MLP neurons of a small language model. Each row is named by its layer, matrix (gate and up: input weights; down: output weights) and neuron, and shows model dimensions 0-159. Each number is 500 + 50 x the weight over its row's rms, rounded and kept within 0 to 999. Numbers have three digits each. A neuron's up and down rows have the sign that makes its largest values positive.
After each neuron's rows, "fires on" lists the tokens most often at its 100 highest values on Wikipedia text that the model never trained on.

L7.gate417:498459438551410534488517496494609520306597506492543531416489563544411509494502542433472412469466501385545509480594431449484488436493517504523543501525471466525441509545554515532523482499555540489538563414516543539475491473479432588508545538484514541540425428480507442494526448477439514513552595503550523527530471372575531463494459440451452477421496491488447492470408471559481471468550494509506448433489477466433458457470481530545584500456521444571610496547605453465450552587446506
L7.up417:475418488425426437496528483563431564422498488530553510580474516446551486558593456512560563442508421568451492496456420501517595408531455550533480520567534515533524454470651500462488409489462501463503451566464396489514445481473497512498451460472521565510494445497572467481468538419497588505498444563411507542494494465488500420488534523488578520530534481483456583529537623539509417475516469584498429508465628511478491551566395511518535459454526470425515539481487519590423435582517458
L7.down417:432480440407522560473540463491469459393458450517523428482485600523481516432439499557487540485505412567444547526492515515434522449562491457435681357473482489477364504540478519462481469454376498497488487550520580481458450449586599547434498565479607526477499581474475518486570538512476422559508477498478477431566449515433511530527498529538536548486505488439433571505438492403507491399419489529528432507444579477474537526503456469510515548497441529542468511546523457518494488531492549
fires on: "il", "ater", "et"

L4.gate345:507482506514420581473518595529577492560466585532397527459446526508528573520525509505379498497522511566486488363507518463544499459522506479443504513503433568606599570522551472437490531563536511454531480493480413580478518549551511549412466540506416577491484562525472468533408520524428494519437474546568485491512459537481579425455425446557577550474387436451466533580478481459501458474538515499492554393442556551480522470490426498446575529496546483592428503504550531549469456460393510
L4.up345:589537450562509531521517456476512507586496458449513616501460465448480354488490441476471519537531486476555513545401419450537464580477452602531500545471479552545477452528523556513418527477564474499520490449532511527467540433560531626486491521583453594538554560430453486485498508527631534487430440447503532525527518458458504419391467521493610510467365500547477489521557469458502547546525478589519436533514484501511427427577558563508567517565504394583466493505516439505503489490471455
L4.down345:493516457439506519456577532505480555498511487558531492517467546511441494551426515544480504459420538437529483483471659654490547520499532578471607490454427447556485530549530492550542557423437542497550533469550539573476526477498455474424616454497545564422588460506506460508493493487473556575453428489479464487466531550452389448555354489470502454491479500482606524427535574498580448617475506518450484434510508517518450525441470482546497430529510467506482607478498540508445562594527508
fires on: "air", "est", "ublic", "eb", "ug", "ort"

L6.gate394:490610553551540579561479431477457464586552470496502582475444453574510522509496505480560494504521465583499524435555457573503527437539511565536490550477419465404578452578431465507476515574487503613536529433458529445466448416581469579493524588569488474494474444506499467435611479512465517525525475496486611494493510516536515541494548563586465549507544450494511533501489553577559559499628532411462530534530427487530560407508363612453523545483528547472555473470476492498505556531488449
L6.up394:470474470484510472576496487499547558448517463511525492485515521499498486490504362502513494494501523527489506516350518469516493559476511499435468505412480476471462342440454415533511514519461532415480475529526540549494512617516556446548529581538538394527469558549481472584461433534447505569491620495508580575506526415506424456532419447487382520517431647515490484527497469580605601550460538499486483478532456539500499474518442572477426536437477532492531535452586537497443559488448553
L6.down394:474436545558490479549514431534592557499409449509505450494514457487484422453561503441550415488485527454498540609440542580487445483516594550548605462414524432470549474516504513433478518474464428409397472469448483517480429530540486421453436589531480494492496568463523589503493520515464563467604507393585555541499488503609483563436485618501476466500488498506487457457473522485513537478477532581585450446387443493503460506511524424557391468473556444597488466483516474452492451544510507
fires on: " th", "h", "k"

L4.gate184:517465479431544548510550549504581515512561475446521468544479543437435548621447520455513502515566527456527512411515546540444414509550496471539496560518634496546471506453493541535468534517538487494527495476498536585476427488485489477499506428525549471501455503537401533528581484474475565519441554489552515451524493538507439421410603511533476464513543458508331450469562413512572502488473486415510498521437433475548507489523449515529542459597515494490667506552413430430373497486447586
L4.up184:454516580505594523552439489530462468568456460471587546531493520443497493519469530477450505586547538455580511561560517450483580436522499462433416486463374591507381440489550492517458471423489495494493516493487580495521531502532474486504420462536481594483527361494517570462544523550524470541566488463511427479465441520518478497448495532422426449558460556643502535570402444498398502496520513547495531504548510517524521504407482446447475440411496419450578506432482544544504634513484484
L4.down184:502481541540531473518470581561482473479505520441533495418473515460491499440596440468495465479564493522601430429485448516561354501496511517574508486466467476538520511413427524391446613438421562563539389530510551570570488493491440528455531524519498563532565555470434486442463402524420508517444499554546537505579474518501529498407529468535523516559493430496525466465555607497427526439543548482482607481418532509391443593470474484518460467479489488550529478520503500588429415443553510
fires on: "h", " sub", "ens"

L9.gate347:557476382582455480460496478551457533501588432413474546432411477524502482526543587490581540575483521502486540424520530542483476402540562502448461470522484433451563512579474506571462484503469501528436543481529503493555428334470438488552499467579492510449590523588492487499597401570508495528502517453521578485494512541497508519464494547575454477541447483455527382569479470537448517610441499538451439537543459512528572447455510579571641460541511502502508500513553443505578489472523500
L9.up347:576546496502545484454473615458513436546538441603390430533385467588541449493554503480448552411530462456442540510429541471476542405470530531535546487533520513555525475523398460472482538499456490461512442511509460482483443485475431527466488448509518497513530538489534474535531372503553466417430510551442468460567473504535464522535538488561504627510568548476465477496448472518572511515557451544485474581584368365500461497533578431503563558515458501592540412483480470539477471552456427
L9.down347:468540555568506621520540569555477482560481530543465500464423486507550418455597487521561484595449439463587468505482449526506485413532564549532552616492561477530503480550493474505527504396406499516560490474519496383507519431537516567444511400413511409436433506529491487504462573574516573477437527484364462417456467484571548492520514478574469548542486498515512568566486481514482510504571609455539461532594477410545543589482510486495477468530505495593551424482517457494517518549482447
fires on: "al", "a", "k", "ie", ":", "ol"

L12.gate40:522506512527377551519588588493458561496500541537472535482546517524380477468534476507531549502400552532530456497466525454496528513458544501473532476525520597453549475616589489507482515486471522449476538504498522604536598447605484582444420508546521561519527497441482430551504431488503417534619439447508544493479529453613554433506464468492557462517428520548478440475519520552434563582479467598506492490536487474599473545481581601473483435482541462519533494432583440606451476486545565
L12.up40:446488446544474437476627556510540532497531475457521545420446545468490574494506564417525528452485462494448515551524504501552494370520575586491475437516443473527575516516498501471350472431531474424553527499574463518516429441459569437526526521463456589432478567483534461512533514523477454477422433499387549471537441473490499363488489431571533454414476567466514461554454454497591407463485481528511511495446502465497544534462482469415455552565502507497527482456414497573403507530574591
L12.down40:429485528428473568489455488430468503437520478570392511583413480528480470499589498584400597478518484472479508444418555438461419457460593514552554459471504461456507495409496496525455513476431463511531578482448479563544588499524449494520471506451504458534442476460495553548495524589556490501461434526495533472490457537431565587397500558492451413448633589392502501441504546540471492503501560596485524563450496511455454531505591458529530539501422491498556441435464412542499470445572492
fires on: "$", "il", "er", "ov", "ver", "ort"

L15.gate289:403486464540397467653482611540533525504549529482487424457481560549600538555501564427502454461497471541379531527478477518498437515474616563536508518534509469581512512450516501489481508559557522514526444536573445504505414504564546506611576511547527537473521556428416501509578550482531494490405469528453493507504550578472514484497460469536471472434526560507525479556505570475493435558489419495507559546468546491501431507472581496499578449489675428510560513505500615570519468475519518
L15.up289:540487461502486517531509570608562568442428492528465600588530485524592444498494620439442390517501453538441455481515501428433558458444423461511428519564462428487477541526479501500495530544545495471444457497531578564464401518486579469606466488486491491427496555503437519388493533448542445514480516489519546430450463533584477552376466518499485508469537539463489471431425496571562431441498541504462566501548514497553427424508602448465517454495500488457523476442438541420560460613511503
L15.down289:546488479461498557511467449490533554608500518436580553485525450535436427393550437530671473500534419439518490506519483548515523515508483459486495484538489422506580467465502495509529526529469474404519393559497557367531481483504458474516353540468543494463534470604524513539511514567524532522505488410481540557455535574531491528515545505489433559472613564540494464498574503501481532491528538532391550541471574452517459487484430548526446429383483557454496597490557513510538517524511626
fires on: "m", "ok", "e", "o", "ot", "uch"

L10.gate68:395518428536506488559582528554507518555578468376572535443532481457494458460523521573541478496452465482428424364492504430480546468549487516483530514492487509454582523495510538485563501493456496559445517485436532495492479481472461427503557474499541431449479571487456479489480499507570489592617589491468475483495472538588457595550497532558424531493454435488470526438583527648470471624514439486557560562494599513432583581499438525574527475502573448494485531427477548580466483484466528
L10.up68:432503460531552602561452469475474517526539431538471506462458555501414492442488372496491522536535483476463500575448524479532485539516444396473533523460542488524551500460443467496462515408440473559431521550480428582551453540512491396575423512446529490529512476582557517607502484519498464576464483488435477490528571404426436485528608533505514443352507612411413530467513485531565564390547463548479414485485594497457531491518525487457447457516501400531525478517479568469502530526462444
L10.down68:464535469488454500528576554535510479526512520508502443500465408477553465503426630567512514474486422435521337470449553522534521476547508550476535491542546525395470558473533622438465457506465439477514491512481485351536437482566618492564508506453503455405499544481528521514467495541439506564532569432473502523528416563486539570391559540611421472472463435515452522493555542536482512613581512502579462521428517559490485460502489541532504469414494466475493485579459521445484565545456471
fires on: "ific", "st", "S", "ss", "ch", "h"

L10.gate330:494463523464546453503531592527466453531499459474564537458527524514552503496593608451556491436477489578461485473397500521548500421537535540565474428513561481543553572507438531544488518400446500515491473455462594399503482525531458555524454473508504512559422500366454434465548481518494410523492564527507379558528498469561537505561547479488511463490506510503402488475511500462454426548555477558496518617517505540401520473464463397614446491497436373487539489515407539573456550555467425
L10.up330:525513412468486525548538460537431469511554518495499527441376594593490512527520493515558503477482527436471456567567585523477520396414463562513467500435479443475564438506541528589441629499445450545542527534484526488522469497525484483499499555541493432602529400463546535461418579508452460461479524536417522490615532476524567508518475510571559456585490525420440431551562547475515559456498508583561631502555449458461427435517593514416480517474486424461554535476556527465501543545486518
L10.down330:551539497513508488504532532516459446511489496545534460412438486522428555476497514553527539444492410561390369469487503555580502501388519491520503463498516498487526454414451461573389495520457541469575536445389480444537424516544552493463507483462418436537445479518483406396483443525409410434420508595459512498547582510593482484552491534515477509616541456502392538511512446492524520526544576576509566535542507484486464407527473453553447549485493421513535521453548542508565557525434448
fires on: " ch", "h", " Ch"

L9.gate169:514533525431522548518447514473501546437423465531566448460470546555485552403533577465499555494417549437422590499406493584455520538477492560636467498434504483477569569443558458436522571426526552464474389509426492484487577502466420460525380513508532481445464437536494519516462464573495512453599456465511495580539524410524493505483538513431490471508441489453540401473505435516448538438493517504537510389547408481533512541529418510532455548466529563436548406533501556469564510468415521
L9.up169:483507486467532481466447457452497512501549502500514522450467501545489500505512529556505447507485435454480528426407498560409606534548542514538495472584569444607582486538506465527518476481532511546509443425578477460476551518412471465405473499393555478486540508426540495484485383500493439503380515454553483498381595517535500430541563580494454524470490547650442517478503507544532485462548454555597457478524492446501542474465435509506474518383469536353576550571538572466502500564478448
L9.down169:538504510556474473489543495568416435527449477526585557483525454433541546538536500398482620519452535545470448555534515508478527522470473519509430572471467640448529542479583550464510499543449494482494440461387350514455579456512537521501499529568572573483498489495445489445528570534450515512643515506524472538630445380484582481492506425454501518525550425493536592506542504451490523426456582478462561514534503558475555543463505500454463468554522474481497501438460431505584526496569421
fires on: " as", "ly", ")", " between", "c"

L15.gate372:445554543505464556475576509539546537475549469501470459460492590477520578477516374486580483564524527443516455448425474466490482455476510649519421507424637542436451486567473531574523469523434524543502591576528511520572466581496464548563463590511465512490510478401488468436528460455491505448594475451511525537396572457554529534460508486466506440450442516523488487439384484524503481530553505509520467559475428500484433518408566544454663452505548537531541573516517486513442499489481454
L15.up372:555520486597473619518407453510522503491548536617512550587588521554536470491447499503452487453428487479540490556553436520424456614548502535475584485499456486541461430494418491555572469526473492419472517525449473417446429526603533410516499426411473497539443578426534546377499474518547455470578447434514470533508516521518545535459471497491446500504550549470532486477495562523507439533522474493515514534471533508512430359484522457511644566449533557496483476554572485475569449490441568
L15.down372:493485482473515498500559527450420507489582548389514492526502493500588519553496528531572533564462453462473571437519439497527436445538487545521540594560464518452495474563518543503412596554545505581543465519596489417473551538561441368516456557445474494448484421488451542541599472511548450500485595450447505508608551466407451458477460597413515552492451516511520501412411539434543506499520572483440543443480556524545468460544442484512535440409522571468557465574436506464466593526487490
fires on: "o", "os", "ok", "ing", "ak", "on"

L2.gate406:527415480532525446483472484440486454536521553511607460465505469440510489553574479443472500572430489527480503458594515397584508475439485521518466480459471467580438518453434565556474477420541503382537540483484463502533477399428523491527624432492453417499470485483532475486532555496526480451570548531448536508555442493574430494493574530483456374533392510514483537559462565575520479600472430528533438458404589508514542526529517643502489547460520489458548494529439442420553468490481576
L2.up406:576451476525517517521436415552479501585535479504446537559480413475512499470552399545608479527559427510456470503509571507587408483474553562503490521530502547561454559470454513536560484483512449497540581480522430552556495447424527470609489458479490497519595500499508461520578459482554476513460482507499468474528542402569397516435570457478411454564612507464559462524432514586573465460500504536419528410427522551516498433631474561519448489553439534451501508592490420415530519441497484
L2.down406:510444534491563498505500536515484531516527604493516436501447491497515487512544514516545455534464480511468399508519514444609484475265539485578472489602497484540477523515499568596544426508514374451526555489510466527569433480456514488510548504522414469534503519496581489473564533506500488559482535563480524543477496521545479556517585538491456381571433513538480449530484521481478534491490326499511457466448528696493505506482507601502490552530483514484560488589509512502551483464454539
fires on: " M", " B", " D"

L9.gate403:478533614514445465501474509527518483398520387507502506444495445443539551424520496470484443534432507475530495473576541514569549531464513448572482526548522526495506504488509443520567469423399556442555508442480520550459451499518536398463495448568499498509463515462540571413521431447532570548495568435508426535500435447502520480498458519518473454488520419481381482576510506602549431447598468518509566528530509555573527439454419590574497485597465367432515511486433458498535575537403418
L9.up403:476534577501505596452582404549449514527530447478563447504528473510508550483491464475475473477469404420472433596469550477601402537534496414499472579536488586586441597510576588544486554466448539542476544525503497541563551372490489525525474515449504513514553525404515471548457415555497495491541417461463495597533531606467460534462407488576531473446439463582477532503472503500453517481585520585471565483468586520520620494496533551506513470506503518469471535459444551458511493383531512
L9.down403:557479571513487451451535457572511469554435562504481546470581534473485531510507510509467375540580484457509480431547530578501502465480485541415559371440574540583432452535548647462537561429453528461544506560525543482584584539466552565509503488520590511504464483557590488557403516461488470550486418567460471532477540578504459487504502597418503505470441512556485536409522448485521541518457388516510516491503454541516396500446524475465478442482408400524480468472522418500464480434440517
fires on: "h", "t", "om", "at", "im"

L15.gate20:455480530516586543455543547470483453530495529418556523437610470501552441545420492450581452501479506454469444505584451556489497566540468499559378416511502566419542560447461493516521509535527513331467553507472531517504497554484499571462545617489444441500494429524460535443485409567376516424455426436576404533471425539469520531523494509497428494567491432609541474526521522502484475527527570500545549481510514507456421441505524524544530591533551513504518476603525495496432454446452472
L15.up20:415469540559573496486597535512539513573483556501541549457492503451468472576418565487528416468451517473452469462523448487461471493516525467442520520555515433485459508485478513500589559623505425488564446523574543463492473568474475474579472457456469576480531609463506558530521537465531532496486475503668497488574522548417547439483443641508487509515427533534424452573505521522432575484494456550444527591455504531525528532471528534428432529488451486520589575564527585535476498528363441
L15.down20:565534552466550494527546562436509495494567519546523487455519480511501541570531416524449547438537567447550532484471446454499566525489517508495522592528527554465468558572432485625396597502640454454424517435413527588471411551545531389524548478460565468474511503420470542501557538500497503451487508425518480545473466491502461510477402499555579518559498489451565459487565559477503484452566468468514460570366562463388416550469580457520483549464467505456450465472556468481422512454551477
fires on: " l", " by", " G", " w", " L", " R"

L7.gate334:501507490471503481502576527541439559449469616397476489488508553517458568559511461581399523433550406467492459528498547473547457489482576473497513528523374526519491538521523481519463512457524529507543364476479431540464464509501532565501456485498489475431489521424519476494468470492425472428531408488510583512641443404490475565573442502534575561503452540521587523475480521497525501610481549402488572506469481491577512505516506509384539424505499506602605460594410477501433473515436449
L7.up334:550560417532540516525479453528489453480482423467582450541539527521566580501572539618494494397514429496474417612469525556499403481486605453545514463513620530564492583620512521543490530480596485477466462436582441522542401504516521554537527453609573499546537459490475547508527513428530435395492578544476532501536559371517474547466556568448487518506405519442510512475500479593501491519517484552530517402487474499472533492580458568589514464472478465463558478502513522503482480490498523
L7.down334:493476463490480542459509519469551456442494550583480484432429517467557527435528539532458573498611415418441461405492465477559523463512487490444442534512527464512427558533609533404444504499531519507485404483583538500419500540561600469561552502537531486508456558541496507473434466506639548597549511475458515443493528552503542478594607569444493518454489510541485408516465499409545523409469433361503472527524514470440460490480513415465490504412561556434553512551501498499527490491568589
fires on: "l", "[", " ("

L9.gate145:602504567470490522464416490520435500517504494508520500492505445522499500501595554491548493460507457489487495491536494562505462530534519462460449463480422457487532481563530500514469595595437453440472486546547513484523329536509543589544571458393456625531474542474505463548456459477611510538513476497369585545465512570532594515488534596538449515586426486409527464460508452528615501456519567429479555418557563448439564467532499397487510455500560474442486542504610507507481476528487513
L9.up145:519481508509542463379541493389526541539501454584486514506530404548409470572531555576598495427537555402516523539533511526512493459534501453550472635556617456618495554473441494539522495492449553531477517485553472484391552498449548498467597464545506507438590492509481400479528443439540567546550495568509498464513499487581491553411564469532516508482556503458587433448525489599482519511455458471538528586480511520508495549502575524553497488482510462415453546435369499484483445454488497
L9.down145:536504568464511554505528462518449478481510475524501471458452440638576416549482519490471599467475539475484508507461462519444468446512616446515501517540535431496506484540508486592480585529468500493513453552508390540612466523399454530475533420495492441572531580436536489532540488616527537414441516534547444412432426533443565486533423575577486466531608475550464522419540486459530500427449531417485454456573450374405469570488443489546435481476505470497511458529480490504556485484429489
fires on: "ie", "oth"

L9.gate360:526456586395481472602524536465531464459433569529525562521516332507576489492430551490541514524499529466450468471527526494538494486480424506524429502490582580429461476497525461484447530512496522446552508480442567482610478438558417516489500550417434488509561490510586503526559489565456585447509444454403560577503464462546452484380504528546480467451496448544511483441455487433540575498499547568453473466547538520567492584664533431469478472485522417565456486530560482550518436492556516
L9.up360:427430444558452568551514442541436457537507486514564502565496471545551572621478500429531479529444443466540413460515494512545424550491544568436464469521496443452494424581417375499492503447473476479439459517542539514518481495486564512451505453527468447498546530526486574536500583651464487515510387512473523602560596611525581502496510521438480503502485481560479555536555432421547526563465519526517543448482446402437504475466496476548486459400507511587456505551501503494510412558469598
L9.down360:484524443418534577527348531541465513472493520509584487514573518484423554475505447495483547486453418530410467557491492514565509596552405543463448539524531504488489572500535505435504511550550577525468597385476565547521612513503575542467514475554498481416456407431470500488449415492436472504523507464493498588491452484516464466498528493527474427563559414504498503484432505527506498578546449469397515598547445544561412490590518522556487512521597441508440580478517527440522517596551450
fires on: "g", "p", "b", "he", "l"

L15.gate48:539444536428459426452470612585523406538437506503480507511441494493442550423430529509524431533532594516490475552533495538514508600555461447534484417553372505490494474419560464489555551517467520371430531450466475548599511469466470453468560585538474470433488531506451523503464368555461428505513502478518441444495492520407533488561459503550448505466445539561481535503403449526427500514423544516503567542471485463466572473597497487533478522592465546493621451495545474575523523530422509
L15.up48:425500550511465501501479535382469504446475545518554441465583529501487405487496537455480533393481593551436481504484468509562587499529532493502513528533491571564542628523461512556546553431431528544563551538469498557535531466500598575469498443548487595500507444433435457423547546441474506351556407526549427498500438544528463490508519538498470554564437571497544462606439479491546495479487463487506559625519424542513536494403511511524587566518481446510483486582470564501585505531535477
L15.down48:478499540573607464510415502512524481555560515541485446503493572507491475524499557496530459454501492476515572472518426410537543526473496462442490469530492509516604471412496518537426532517468547430444522459531525536432541605449422573426628508511570512434400457480561534484492523514454569444474462402441534461457460505549569500484549463459573547547547623492505451604520498425522491564534456481560514481558532504441456524395493469644485523623562525439495487507530466522389512469505532
fires on: " L", " (", " l"

L15.gate280:475498448558499530560485501554583519496523481444578467431495505440470525509493468446489375500512595535409505454494457413552475520506484472418517542482530517449527484503468499535449622434484528556566534540484478433456444509504514496534535514564477527426495530512433517453523521410524477626478499457448486557460435632493477472463406490483549523542427568575464467524441602591408521452577500429517530489474472453506530569462505407417528446555535502470584438507443475458544447520350451
L15.up280:467458522564465515546499480513538500473561472443491544457459451449441452525531522496559427518570490591492540549576560507449519489516527477457512503523475421432483454593496473612474508426518500554553528564514549453503512540555531483587442615500490571486473458426569482445471548629444417586625539590486496537426577491455481437539554492445471411494437442507469561514431457547442505487531505456504525369496533603482508496524460548531451468506534648523456518474548508498466479415438543
L15.down280:492496533489500530485457589527533546431513480542499504521509453459452517413584370525549490437511532454581441449441598484546490525509404546569503521508661510473511410441411495497406560513509557454490448491487516491458465439557501459494378559504563479488517475510531420468494536517475509373427510514432502414577546479482484598584488531591548525538466517486524491585549536568436514547518592517558446451512441547552542503405489509500500530519494446495507481553601566448531425505455510
fires on: " Ch", "h", "un", " ch"

L15.gate344:508501508483473493430443498444488546562499467497447473417445482547483453573497653441477534508495537488540587479511517416434481465537503389574510508486490487520596376400519496483479514483524538406554444532432543476454502585517460554484458440465464542534423529450494558529571528497540443497544488467503442513487517541534535438491618487469446511489420387490487478473500463503448530542507483452458523562439520437396499572469460546472483485565523405476523488343462525504377410574542513
L15.up344:535607608494457497593630460509518522505562543432472557514459439515535452543486477503561600531429512554419481569404473525446546442551517521508435416407462475470492486453491532543477457577587497401476508445504480450591500533559492488549462438524439563508508551540532522462518513470475563480584507527565474476412441594498557438502447550499467525397496525568485477491401485579555534456443427486553457463519545555576461556440439421475451451485442486468508459511399480544488507448493529
L15.down344:570471596494517574474532454489473515493548499536535609473502546401499462496486474552604518580415483513422492521506543496461569516469593429516450526562506501515499580453464531470505557520546550511423518527548486431537538607478532459481478576452575512544565451551453458446410486545480518492577473635483425445463526491450544582481522439489542507471533466489556453550470382561466518421424284504516461542558478462560500510542507572508515514465469578469522556533520526475536503510535499
fires on: " o", " m", "m", "ro", "'"

L10.gate105:491552452492463428525514476503503439514528500452455571483498547485453558469523549567417425628493524526477525524400461533502494444491482469522450421600438530484492517572487522512516481500541533495584503418556574474475492423512521582515523512492455489574492501464591584421544517548465432482533533524490514480437457472533597438581555502494512490523393452426381353506498626473505449515522481514454543511494646522484517467521480615464552499486522399455521572513542427550548485533435544
L10.up105:500444492400510461469588464528509446523495498495480536448569431412493515529473392465482570478600493584545490588381480470547513406444611524487469473560489478465469595501528505491534541492424500559499458465496508343514568559476487449601522535490566427501434495448520452470453495525405469515546413514428526621527483504500655502474564504514419480536531510532446482492438504481436485468436461399499576456458496495435515492529484552525546451499485486459547508466437502557472571455472510
L10.down105:488442484513552503471510409625514517516482506553500429479536479530496545500469474470513526516545457528546488557512497560522513405338508452512460449575544483439477573456529540547534400469528487471519503508443537442510503445452478523422541520516459417488577459479493528403466472529525457448468405728484501567448557482488555564504544511539476557493574541516431484567516457462473449509496411466499466553538522538473437460470498526633401556437418470413482478481431469506448495450479501
fires on: " B", "h", "'"

L4.gate96:534506541489445498491484581528409525573515471442481497433452521564536570498538517485511472506511481505554517487568441568463504494481466521591539522508538449419512557507563532471625498622477383552494452583491486455521518547524507515469556400538534515559575512458471507508462536464426557511486523517382536578484517530494517544526528409558554485474469441500480530497481375540497598480470515564467551526474546461519559487527422507624419419356436449515518463536556406514551604524427480
L4.up96:511511527525512568526524605441512542604494515518556500627494468488567497405564523542469476540505590494533492544388456439597513563536565620522515472451533514481402496521504483494509475476495443491488496562498510587495570395519476373538460569532555490501525562515571592521554454525571568405489553485596475490502484569495508456539505523477511440495605449450511554534623559446481543458454587503532514416537480524481545567470572549478576434469486515480480518545427475519515519531421517
L4.down96:541516541493456403472476504509542483459563601471415411545470500483429540522460508529500506498473635555517418471464462567544423624492471518528507573399503446507595518513461495529488349458538455504519520589535424553467562463526510487564548508545531405505498455516500535464527525514540438519451388512406533560434545516529471604459533441522385519566509491507501437511452552463549486552493519442555485480510463579520529415523479507496539476524466477427603552520426411515563488505554449
fires on: "'", " qu", " Q"

L15.gate417:429449500495540449512488525548446519547420612384473486482423434500571494499523490545496497409483532521485475473535541557472528595508493446470508508479480484414526481572539597483402532475532483444430442436555508538566500438479477498505457461533441493538520439540530485473471563490486529518446441518466493573571514607492474453518487596475624479525496601426558508467400452464522531491412480551537477519581511476551570393573515463544483569432619510497408486461549493621521489533579546
L15.up417:500456516538546586501455524499506578460559564538502488560460507525484645550555520438510411521510549580550554569474492481391584456455487465513466583552525454493538472482520578511525451451413470465476517542493580546430601525568494552435527467434490476492450508467528499420457455580405404515538519527449526567532553577535425537485582591434546502449495532434429425433445515477535521422565478495529509469461458469474533538449498455474537504544595496519515605558563485512558465499457610
L15.down417:487592515551391578583444496471447461523521498507539513531503456465523484486434479552483575546441526526523451515487577517542557439541550526561503527495512487474536432576529472489553509532456387478442480509530446520558543495483456492427470478454535595487472450436569510479464465492508471466488573487322466422527447463460501402485478426525525496606472408609521510514487451500561432532580400529426471540436407566630507555542534473459492545513490495477567443604555505538450556497511464
fires on: " the", "tern", "l", "he", "r"

L15.gate40:543553473534460519501467540525497493490423437480581551510459458497626554471545510417575467492376580563545471578492527459518517563560407663492479544567534493566519399519521513519511411470474465519490460490577472564477529509613487488471480574507530457466411480457506614380559440507488511465467586455455472436514460487501491428488513573526504482473506450541539515482488513494520510542547471491453480513458410574467552433541555600533568497546547594510516497424486520412582464459478527
L15.up40:471580535510545589455500472515557626515505503514502530463452446497460448411510542498473563490565522483433517463496549483525539502609506535528560501450543520560660554520557500502520420508502494459401507383457427527489404561542371473520471438498537483489490527455518515482527579418539554452539492489538508451513616559498383522505553482525471491456530501543527370446466463523558491458522519469472566459422501551502476419488566516517558471515518482446484505524562323490475540564483507
L15.down40:519429580522545511467572483513392526568450529330548464482547476507533505389470555528528516494509548564516530500571514498585474486609508513523517524539533560572542513569525484562429427472595502498471480504481571487479558360447427513518457589480524565381451529487559486510528497486467536451465548547500468453581514510493471530534599476448545431485378488505451517504493472475530389508486497410384451459445499536629521567478485441504521548463503534477507499526569480539472467534462490
fires on: "o", "us", "om", " g", "os", " s"

L3.gate64:501538441505521506487480489498408502511549531401491398448471504495462508497504516535499482525496474586433499511516656491499492492498508501512631499502483503527472491496474494554533507410394597266470492554477558500502487504514499484429501630503461443447469382507563504498566471505414569400488439500529507467502493482503491398499505493502525486506502573465470500533468502531561512503528518571510440496639468504547492485493502505419563503607504432600487483478525644507504498528505486
L3.up64:478504428444516503405490545502448487491443667546499364538459500511476490501654546537499552553504541503470504460470552630496590495500504510506386500498677498521417499494508499482331499583597541591505508582514508498487530489608504510447516500500429558498534494489415509496403528495499493644505484500508499516510498491500514571488509502500513432494501473455549503421597501405423504511462522495507470502492449500477500498521505495528545503443508487444496559504505454439501488563509498
L3.down64:541498471429555432498480512541478476498461485582417566620555525508473416463498542464521385466547511535489542494507452448461524507555453541454512552456462435477365557459478470477397461509514490548465593526506484536444511539540380505566559483502469544420523450401535410423463473426525475525581500453553471436562533506444579528458481585441502600521574499520489552497494448411554464528508425494502553489459461494447614514582521506567509518510471416478501575420536503514522426475570442
fires on: "old", "8", " O", "ld", " per"

L2.gate48:487535504502514495749480495523542326529509433408501510485506496522544800510451474455499501502517338498464523495449532479550480549501539503472524511509459451453505454551500485496510437451502485564457519528522433532502476577472514498502495486356483608489488521407509506472547489516580527519517494499533524474460520489519512471588520492512471514470521516481467497486508505564566546509551506519492550525519525512492518509484496541470504523464525530473451401514464509513502499472480492
L2.up48:559530502484510518674470485502523335490515478533492490529545505497540817508473550569513542530509361478560515494422532486485494461476455487451550507485437555508454478555552492490462583497484444343491526523486497449476530521438510488495514505602501514500512466512528512473503514496535414480486502502465551475539502518492474395392537502481460471459487465387538462484508491515514445502568500495484510544513493475547509540509507492496520517506476492593469584499476546489493492481532535
L2.down48:474483443542462499466507559535433522498522480521506563540432481464467567498463515489394401445537471505445434477616500583573503485415568467458600479429510559485475529416543534516415550510525502530475547434547466520491530540536482516681495453483532539516545540541592585431475462540562516533537473481473498553431443543417510570537492502512551485568512502561524530509459483565399524553534517366448505523494528445539479531478469489508499496498478466474429419420423491537386541611479586
fires on: " —", "ollow", "ich", "[", "orld"